config.toml
norm = "rmsnorm"
rope_fraction = 1.0
bias = "none"
tie_embeddings = false
parallel_block = false
init = "uniform"
warmup_steps = 257
batch_tokens = 32768
steps = 9821
MLP neurons of a small language model. Each row is named by its layer, matrix (down: output weights) and neuron, and shows model dimensions 298-447. Each number is 500 + 40 x the weight over its row's rms, rounded and kept within 0 to 999. Numbers have three digits each. A neuron's up and down rows have the sign that makes its largest values positive.
A block is one neuron, or neurons of one layer that tend to fire together. After each block is what it responds to, as a language model described it from the Wikipedia text at the highest values.

L7.down90:503441456495524406443474456560536467475535512546499472504604451551467518428479432432464449495430513470504579443516462466489556475495630477540535520522532519467522463469527516492550512406486523464486440502438456415548461449492437569574462484547505499440486537498500550477433453522548508452528473453453512467497510501503514496516453541526519449551528551502413489447531513464527524448538496517561503452490515492470537478490519576483497460509500506456485
L7.down118:485533469465550531479537375454457530476528543507454459433539458472533464585461503431553478498557511506574451462564467526402546468525506508440511560491464535397481533464433438558540485432550466524575474490543491525537490503462510565517484480494470500447541497497480457497467486503500519553468458507463505529536499443479540460455457437569513548490509412487465438444447437517506504547432505534534483536477483480492398523578480503591489490533549501451518
L7.down122:482493487527475496553453524471466531604592567467525503545534516544455482526503494537541571542571454543514535560479493482453562520508520484502483529427525585568571536454521439544481500519451550432466473484391509489436531468512468507430450484512537500467510444538599540543477545460486495486518538536489481535402506537481460468479500496514478522497552479473474467499505534499526467576591484482556491503469521561510505486475524504545451477510544448494528
L7.down197:477524585513492468433475432565504484503522529413490491442628425442538547477549523566513514492508454424482549524515499472597547522511514520524539458485540500504516440475456518546454498523531522527477450498504421514458563509517483499456513559538544283512410508517501517529460505504537519488507572527458430517480508535494509506548431523522543478479534507466585499515533413436474489500444502459597543550492495525577535547466510519501500517513448504486443
L7.down512:594528502511518471493437501511474496494503449483424491534531490484450524487459512478492463589482515531482549466470437499564543537498575542532479436534505487503514532485521527523512511473421427534492515495523486512466488499500475516504428490518508349458414467510500522593461474465435528541482493492418507475546527550525382529577515506527492488511631477469494521517455514520506495493596494438479478487518469491484469523512558466477421477475542478483439
L7.down864:523525479520477542509415478500492524499536473394441472539550475499494435520490541522434517480434537538522475534524507509573402504520489519551515540527527454467487477461480468491435483526486520501506558564473451506466544511497494510470513513472487359512515554531503544436499465536521501434489528508493550523465535588480474502484435504425500479514537477461527513535468486511529535584531531604500519498460496519557517548569494510590406529500541500512547
L7.down915:446487513468461500418489552483495521468474493502466514479483502542487470572415508516494425459516498488521509517502565481526527586554556527521517490510403519479511502513463551454431455427429467521500459468426450498528459494485430501492485436451476441469511521491520495473540479519589494447468455531464490398556536493502488496564462485529531543445551460576474513534592487557520501529512499537478468440489512477566455434499533510388452576516533523518445
L7.down1079:578510465500548498471465521513459539440492400452538500400481509511484454577470557490436498524439481491508452472554496451515508503495514520433477572471518546475484582438519434502544452446500483546510459492504477491554483490493501537486549483511435398466510483514499437488473550488499457510485569640499557553509473503478456546469491478471497535461486523527471514547526497527525503560476464502488467544480478433567526487522540449487511464456567531514525
Romanized foreign name onsets

L5.down131:454497524538449426542479569499535526593489599476518511532539477448467481489594468511431457505448467438432493529510497474537488524434539506520591446499605462416534497477508549498464606549550489456458483549477464463522472501496460489537517515597514564516586532494535484485453473455517518466477488541447497471539467455498499557557451457537453440534475443432505501436502516512462438578520500502453550516487421562462530497495534548495480565506433522544487
L5.down146:522458660566472424497491485487508526491583523536568520427500443425539525452454540482475544488571471469499548448520447475479565480540510535540454428428502455483568466457507546508545483498511598517534540538451501548423492539487479526477456478473517568433466522502462475509520503520546546484451481491481541440543542507554587574485549492510467452505511515507488532495478498523466587477474595515520533462566449488515505543537507438603506423436475527490451
L5.down261:513535452433485471565486442532507448509504480467552508495545440470532520531507502485504468500470469474482435507526575479485464520469456501545482520539460470469516574527532492493542571496492470375477566485454472500456526495484435428521457505519515499428549509486475505512470464489429533486496461567496464466496550435503540531507562495505491544415451482456521482499507527501430457445425501538544462503438478516547411458493564520505547469522523483538506
L5.down438:484542518490442465490510479511531470474519489536568540550547474497493537449461454602525473437483506517500488457526387541492531523521526495479542532573554482442484510470520516476509564455517574457440470498494430469523553464606433492467480531461543410511496505463425539482404531458543562564579432518536579497467535487565522504506454492478566469478485464427486511372494445433510522440447531499485515490462414428546497441460462501480499494498501530496544
L5.down441:436535488489448432459489513547496544524546490531504489530497478486513462492524521583556514446544520533471559521463434523504491482455388493498515453515444507520454435433485505504542498452513500464464473508508478449570505492544434460416480564479497571505554531525452537475451560437471569528516444448470461499536542475537422476519552530491538519461519454458492472453510493422457484426408474578507541479490481466515506458528489445512417552495478508487526
L5.down563:513490465550467519539450503516536481497542511613472538547530482514501565468574499509596489517569471471429473517541536562472458524480531518488510564502526485477480495527483513482444519499501486512530510522503502453539541395489415519450469498498627506508493460574525430489509516506510527610551449516563481494534525507517493520412508527431471544524463425470536451522512508530553465512477515468483431507500515569479515500558502383553548529490405486535529
L5.down1015:584452569463514511552429543489513486510454457539465549503469508414559473548519510476500539461442467497536544517481494506511586502551463513469520528448501542498548465460552472532450542537520442518478469538463531553464486424556497579527509496392469502443437517496448493499433482457471477524542509501492423490503540537502522500566591416475504489480540502479475474475468449486581490448577452523486492526472598538440472428559529495500497530537501494469432
L5.down1204:523482476498490422449582479452571490521528541501402545578555489525565499477553521563533497478469547523477443451519504479489541461496572460484541512519525504496519378467512594448475497537516469524493472510462487503498462499484461425455481486440442726471531491532490493526441452470484492498497468499454566502586515500516426441532510492505494490523508450478521505527535502488444524505532437498430506476498506533547496495430561541519501509504414503526468
Post-comma clause continuations

L5.down161:512493532558424513502509465477505541492494408555552587504542479489446428427460420587566445518517481466425560452591509520461515548446473457499492598476469523571513442529514588498574553511495518511502471503498542472491542497481503602487475493503485537514522612512451572446468506513558507502530539484505433547491476606492531518497527547510514488522497477512468546521483504458543546489470440440507464426515533410516425485480496485508479485519544486478550
L5.down214:572511501533477421500496510460430511494465510552536525453546501452414561483498481491489428508481490525545528454539446467432528481447503485498586532505493485455512477515517484435467519509491531503430517600523405469500488445492526492523516503514490585401539461546552524492475499487508495469486596337440528511440474444534546493514591542487510516519472440454545518460502454468505481511492486441490521482525540517542483464480479472471433545486470500492546
L5.down435:541519529518509523524476583575474513499512481512507500483531532531491541429527556472535568493501471536477541510501432506527512457512458529523437507450534505517479470468503521444473475560463491477545506468542486521511494459445474530519408546544530509437539469487420555562460534541491477486492493528494548481522442472519511552513485473455499546516516456521487560513487480420559485450519480473526454419485614521475489495499473472546482568473465489500429
L5.down536:480584545497503601516424497526450522432486459430494473440523437503533498435475421437452473505490483504617540539485525505496523584530484506552493533460495442465494512549555541467523523465492514506508480465536518509553444474480457456444512493513520590618467567517452592449572502508545569472458492559462520526440451505471520553485515482546511490515500442508486468519477446482548516559537453481562433450451507530446450531443571557458524495407510440473467
L5.down577:528492458447503450570509506566480523454524486463539491523487461520432533464518476489473491542555505423486546467441467497477500559456519469456512468408514521498513535568479530516477428558499485554549521507511437464465531468533482497506497410517536474390412538400465503595358523516474494526516526461450478537506576418541489503454522526473552463497594519507415412509485448447467530527428555495469501544521506565442555543448465466454530485540485552513548
L5.down824:495515476579523541542514484465507474490438481471590532426442514478507483507519489511498534445438484501491478502530470581461497463529485475557456545474597392526538480499516418517494480547475518507431458488519444487432527451514480541400520528464607366546490503477475434455514523502477561541480497480529505479495498548526496490582502514541526514531495500551539485562446501526532503494447482542492494448556520512469524468469443525480519522512519491470436
L5.down876:512498468506432483477521499412555444497466403492521490504568499536574503509493501463543506477524431520565541481570534558531460517513477478435435487495444545518443565496567431503505516485460528479492500511451459539473460491579472496513535462525519459555553544514511519482473552529508496440430484559471412569403430498477460530553455523572533491548475532511503465566463473491513510483440476572443571519473496471488475600520517493492509502534550514543533
L5.down1081:561515463530484462541499487537475537602519502536464462449478481500478478566485479529471452542478398494539510468486593497511447509466512584473501462457539488514507472581577456525479519444507445434498546513430410503525510574451506499460568495526537480467506495556500524476520492555520465465502530431537509510449440465472478528497512487458569515471498508478481491492454494458559473562468524431466449479541506582464488500493462452558482582524531510439456
Word-initial prefix fragments

L5.down404:495584416491445524528553478481501529492475505538489451509517468518469516492547513522545470453488431465518459498505472522498454499479471512464434420576459499519535456537536534530524569571489498478578483490543438517493544523545548489449514453444467333498543543524521486467513486457533477508501444526490507536492526426433521544500493492514482589507520542492522502465587521510488422406522463499525526602522447439514466511437517470527538566463534548534504
L5.down613:418489577517539513485527458515565512473564500550512482471518480485506498424425536478558539509460456493537494531482519520574496532463454507473493537545524522528474461509561452477453458534558474448518549503507517484504474545508514532518482471522510634529453411586504497514487476576529470458486537524550465465446525551519570507511450511531551454506467475502483526535532499523511537498465532526461537494466500521558404515534543516507508456431518470544485
L5.down639:460477419519504552524464569455501533442513536460524518475505494478549500554482493531490498515525478427448516504485553441546533441489531526543414539496473473487539546479472454508519517518458499466541503493601473545465536526545567539497468502566480455403500470377548512505505502452570535436485560465439461513526494525546508558475489468511463538515471465457521490457471467531457464431525512505508446550530477490512461484517492429518547525503443543481435
L5.down670:490557546547554494465359529475479491471457497479471549486444497505495525604490519474550529510446445484497523572479494480506510517544518551468550474554531463528465480524532537434493521430514529502503544489470534454411477516479497461457521442459436472478556473498482505545380432533459489482500544535448483510494500514454492438547520538545480427561459540484552498529536517536552543543524481457495422464472469528503435466512584514490520564484538508490450
L5.down732:468537524447528526502543499504439504464490525516497519514432509508524468568473541506525478529447559434555479466539483507502528512513479483504503501497502507531556502548470540470547478496593476474529467497458500503457526535522509520499503573566535319517479540509495516547493514468540480449515435412436515497548540503499505511449493541504487505544467447514511469536462569481530486548499443472483457487535545543528518484530572580520472528531525465494463
L5.down833:512518425533592513521502521492454458475453467449497466523540437571513490536525507525473504448475527452442509539547428536512514509547476485502477502556517510480531501560461485485492422534466428520459517467417509494496571509483547484449477520490462411460505465490471453616465470464579523467494574512539526543464518490478438511529478512474519540507545485459523523493460559506497430504421534465550459506490408581560479460478495503504503512519477507464492
L5.down848:493513471414496539576477497510555429504414504490487515514537430472448505431493503451485465496479525545467474562458419552445477485501540490592519502511469548515493559473486459550459500507455427497477515476542493494535492461466439506472467497573521415529529512435482522418496460503556504484513459516535494498487509464493559511518481435512519460511514439521527519516543432476544483513501509478490476496384490492586458548537459471445482492489550486517518
L5.down881:606536579483512531503502491444455446446504504594515502546525482595561405516502473491448416550491407465515413512434496490597554564506441526474442575473448575485499457505443524506491514463474539553559511474453513512512528424565478478463519536477505385539442553470490470532450510482479538499574557467450470440479496510520458524518557556499478518545564494509488455493436562408517478498450501564533491445535478536509515482524539533493514499535487503533476
Quantity-approximating words

L3.down1199:544500589552519415491519411506475498508531533484544546551465406482523527440494520506455482511566515422480435534586521556472545480484527407522517507416483517525529550553442479491518512495518550560553495558484474514518536504467512449446552456486487437489479520496473485494520470481470502463467512550505501459523561495493552520528461589519609496455503473617458480459561511481547445532535524477535552530470521522485499530462475535475550530435559530487468
Clause-subject pronouns

L3.down795:557524483541529455517476415499510460536545432430496495477516463452534568457534508476457466496534490553521532507539428530489427517490491516554505592536496530550495506521483518523478474491534492490539486462498478502555525475535503564494495540517464338505532464525561480493440441478460479467458436512488471491500538482552476518476537482467527461406549542528538603522507435482523548532506465422529450569469463455462506549448466520443468485421484527530563
Comparative and relational prepositions

L7.down44:545481460511512482528467592530512507600493418516502571506502474578531495542451509519577533484471459492457494464524479455470485454446455457561458514558522491490424432490555457489521527483554507477496448573469510457531540508450453434548500494509460545486520455568473466487491599452436474578532498497553517583503486511489516521478542541522458515491499489527583500475519498553504465466515493522483477562445588443523492552433526524516472469412445535474514
L7.down662:490507535476501436539446542478514571536446509369453477543486522460528473502411515561484531478516500548473510470556463486495485522517459445550458525525467501553445534450456479510485477488530502526423580530494489450527488444398522521535448492554428584424450532479543553493485556523512479496536459548515474517502486535520510498507439453560480492558445519470508447485467485502510486473505459513573440518499556416444490503477487480482420468507489529493515
L7.down723:465571418514584540551515543479490448569509476522519509539482456525563523514549499552490489483502574490511530477498551536424475538455484525526479538545481593531489521521497517451412553545474471515587509474516411534539474528560482465523439481543497422511467505531502493618463550520527483457548460496543522478489484524543499516441496509503434516552485531551492517489511502496475450427544566506512500547492444472541454487430491442414524451548486543480456
L7.down876:464492550486436487507511458555498492513555525516498541511413572515484421447500597526472526513476495548535414503511532544455523488497508472496499531561469485439490493497493500512487491518516452572541472532525526472539555486500477528476473470508526595473523448517501455463507484522455515439519485540487569491511545478463462518598471441461564492449524484553475421551524522424513451482552518524540492494445455568499341428520451517494437419457513555514513
L7.down1030:478501519473445482557469432453496513494518562538496525563539465498512498630502463549498469543465556465460442506520514434485489554515505472467474444510488536473434443486506465473499529490465453464498442510492516505424579560502511513566525497498476540408440537416493515526502531418485458522495570399503509521489433498549504521458586574476545504531503500501563486550462517522476461545399586544454558489512415579472507483482483531489519508516514462524466
L7.down1069:529483508501546503497467435523470478518523479481493542528507443478532355510493524528510498495475535560461478475546466452544485517510455471468443495487477538466433549400494464514580532456558553468468489510485469479537468536581477443453523504428511451404483565490426476464444536413540509553553441500434592528554433566497541456450525500476547509424501477495486493520474535442563429479524498550499511467466530525505498482512535513517473483553487465509524
L7.down1118:532492499464460503468450419472467489521503617542535511503514583483431542519524561475533493437499530607519517487414525424436561458430533514558574531499504468443471480542426468517538475491504513500497522425517467549556537479511472539554530451430473531556558499501581512490520447497486431470518495413517405529514541445488475473516462435465493494560555460441554478446475496556512436542529462556463505522533520478480517520534504554511467474492451525542493
L7.down1120:559574540494557557527442499460514581544460543491539498485510488451534435444532526536497515516462529526562517500504546490520499496485429520476454517522531509498458541460518447533524560494560448488508522481501478404531546525588501501440585480472454544436439525541475474483574467547479470589540453503478510520523465559550485562501534512480505494480525488482470519471473436532499500511510448482498439477524540462514458479372425547523512476457496579465462
Clause-linking conjunctions

L5.down154:455472488515547511548502504457555460494425573510514560525575483402545527574576418543485573524488452458546523489486467471465472445482468524509589504449481512447552518508465497494473486490548479590482579464578492482509466442558473486450466508522565415508510466561542549535513433485476489473469490473371552531421467546532484517561470503533509578549526555463553462493528492483466437477492495496424460506573488499465506627540573447522557610510500511491513
L5.down338:485538486501530551509517576494429501447491500467497547536529588515523491529498521498546477554499528505427439505531496565528494519518467469489478449421472437480466478541589446493486493448543544426489493576441537471512515495481502466470470526454515596525438491574458503494483568533454488532534493535549509440518511501521488412545552455434482451470512483482503525502526493516518557483471504486522453446454476489586517425551488486514547534490451473487512
L5.down471:439553474473479461517549446467429581456473563496482469423506504544491538477534422494562512533487485570427521564559458570519538476497512511484494558436428443454434520587530497526518425467559463503466486503517457481466557475497462487523465499468503522414511520552473487497416459540501454493479592476467483496522532520532489509475500497502493524478514501532550460479501518482467537488533538494567427524522528515487515544530445517459513572513468480441525
L5.down588:574454428558456512493491439504478489464533454471553472485596535540473482514455509526490543394448548467487479509481483583530487427447498533592503524519517465437547581497461500569435501464482561551476499530550525524476527481521506530522579463433536544500522500504473488462473489493500516536453453562528430454520539488562534469478494555537499540470543467437554484452487449516497581444493482470486509492526406516460439516497490523515571538547481478482541
L5.down645:466497518462539467484491507580525491486510482467519459488454489528497491490493533564428544475482434453488489483485525504516478439437555390494428549536505431492517528497477574511486516459547593506502551531425474478490511483486503458499493527467476470398502439565485446505480467468551461491446462552486493528490564489543568446501550514452554585423428516520494558510556472488498458477456534532495439492492504495430487527521539454492455479527506478594520
L5.down678:519560531566483502511512448467578477451489455488490488514532529426518506415521499525495493477441537531474443508482510504499460495455453488523476470463470435502495569418509487487478589533513580524526527477477502443538493489465511483444460577507466194549547523480511574475435526518431543485459438501517498473496458536470530525507567474489469512453534518502549493474498422469486504512421484510526497466461493439529551419493519508571586497517410461507492
L5.down883:552502496571561490476446496542529405481480452492461453531499522534559588501453531450533442496555497587515475453504484561475491482471486460480495521425515506446548508523500470511561512479516494489512420489496435486481504492530504410563519493500531428465427564539514481582555503586457563487503534457423438555537503469506511441544564435457485462464581488453510503449517500527469502527555553600512520475494451554530527490578470531447512391479532491529455
L5.down906:483464505539515478483507491412536481522458504513525510545497526451471448471585491438541525469489511588500478408508528500469515501515640591507506525543446565502446463503421555456505428458489450537542480458509443489503523497554435594498510437459569470518570524466505517517462525530500515483505539506530443545505486490474456470510551523530445536514466456542499488441513480497511546535534518463504537469507533524540557495548563495483508489493552472415384
Head nouns of names

L3.down271:534508444483540447487467543489502519524483467446540442528482532531526507548504422531492492543526487500570457486485478491493473463503526492531502560476552524459503524556443401517519532539518416471477557469519505473522515520489485482440491523514581467493429522436451557492500561507455469390532555470446489575502505564483486505526466490453541485457573505558464549474490424493473489509419499459548455480513535500553535444425414440420477537561519447528572
Word-initial prefix fragments

L3.down586:532440493559550563521519469578506547523556438464527514488522625493538522525521500452531511456439544541506548492524463495499483499467553454513527435529433519472493534476495494522489529501492487502496495494547493517548521566576538509515547497545507598559412526536512445461563502532501476516498550478482530512464566536578533520492435528490586410548462507526512541499474475445473520515485544454445468471489426577475457467543514507515433517464497524505504
Institutional body head nouns

L5.down10:496564479485546497487466523517494526456423498425579502476509498514511485509498485523439473520427486525541540521566495484449453469455486537529457462451479531529569518472503494523467552475525517533486538612592542512577406493462555470515524498508394571472422549447486492473465412483511474423546531500516576500500439560477497514502402516511509493533512549500441533501510416539570473481443529544432470506515459491450497513432537463505486464447551480483543
L5.down200:519485515459591530465482537488414536481509504517461556458538479418462418544483519534474432453470478469517460462437469411537509552555399460491516417443443494465464476453460405497523508483567454527496475465444444499518527489543482477457453468517491437415454533504532455559549478564452516451529454580537542529443464486488433480520477534433557536534521448506525572563514459472475479487495465537487472515488466518520564543426494524542526454451494493536460
L5.down336:494420462499491558514500449476465555526487436451478473507515572446498514551474543506464467428507557384536518485484532515460537528490468448488519562497447467475483524520511452511511526434545515477539560463491522596516503502484470545487597482493435496462526522555425537505491527562511491548489533389467608497465466489536470452496505434385523572467478498533517537480491467494513491452507462516483466519550510518439462501509471432471437476469460522562499
L5.down530:481533545481525582510540535480529603495463530483489486451478517487460497484507548532472507551491510496497508609456602498526459523512442571571543484485490488519454487548461476546484620409505479514526560515490461428522477429530459509468469461523570412444441473553561562497459463484466501484460523483478480485520529541518445549522491530458522516503467522450449465553535525424481498433495569459479516538516461474467496587456505487506502512544489464519467
L5.down594:537490468539441551461526551513492490497511520468481460484512447507539493520560513491451479451471452482500447470559478503542490533559502488584535458489523497555442390502512528487466548546563476523503448456481460567425458571538550503502465461456429521477501447502527574545493501534546425419536510505478456488537486544552510564545421486515480579514589519467456485453485484476451482496488546501512537452572556534505516425422547543476524483553522483427509
L5.down622:449507532519545537477454499546414463520569450493576396503526472483534444479505522499458486522481504439451478504516510465585510510577470527541503494468570496533594481467470483525505526536499486470521490438435534440486511502523465489470523554537462434501432575506459413464462532519512489503467480444474446537478481464504477533587482567492469452536536481541497521555510438446496537540534545518534502506525475459475516470459449440513601415467459544526477
L5.down757:543411474514591520457485431511510539530469504434493531565505497481500507497544485531553468509444447530463551437542468505467557503458481507474488470474547468512541441446472525519486547478514461496459515548560499516493480480454474508493483534560488374493470461500493582571482536491435544585524504442484453534560525473491483528503501550532443484503501477455487599521559477522547503528516497465501502479533495466469540504538558463537469446535478595488507
L5.down798:444514459484520504463521538548440491569484497464503496583566512512493537470479516484489426488540436468439503473521520497486546454433490437458497436494386527609509542524508550539539489470512519418508538438489533478503606529495497485553446495504474527488558504481484568427500533511499505448520539503417472425484519488514476484529442473468455472475509509509515502446476552433487442543524484522546477490553476510486484477523390486493473471474499514495546
Second word of proper names

L3.down508:532515579457498528503422525522539495529465500477541522522443435458467548429486527465471507478530535465547498504506462495481540530495493495480505587515559507492465477554501505455526497591524497512506505486491461476504472502599598512496509503418482402468497462436440531506490481559478534511549486557576404519457528466516501534448494487474559569504538489490468498566455489519534515489524520512536468489492581504511469562538472459455446510548504530482432
Mid-word pieces of foreign names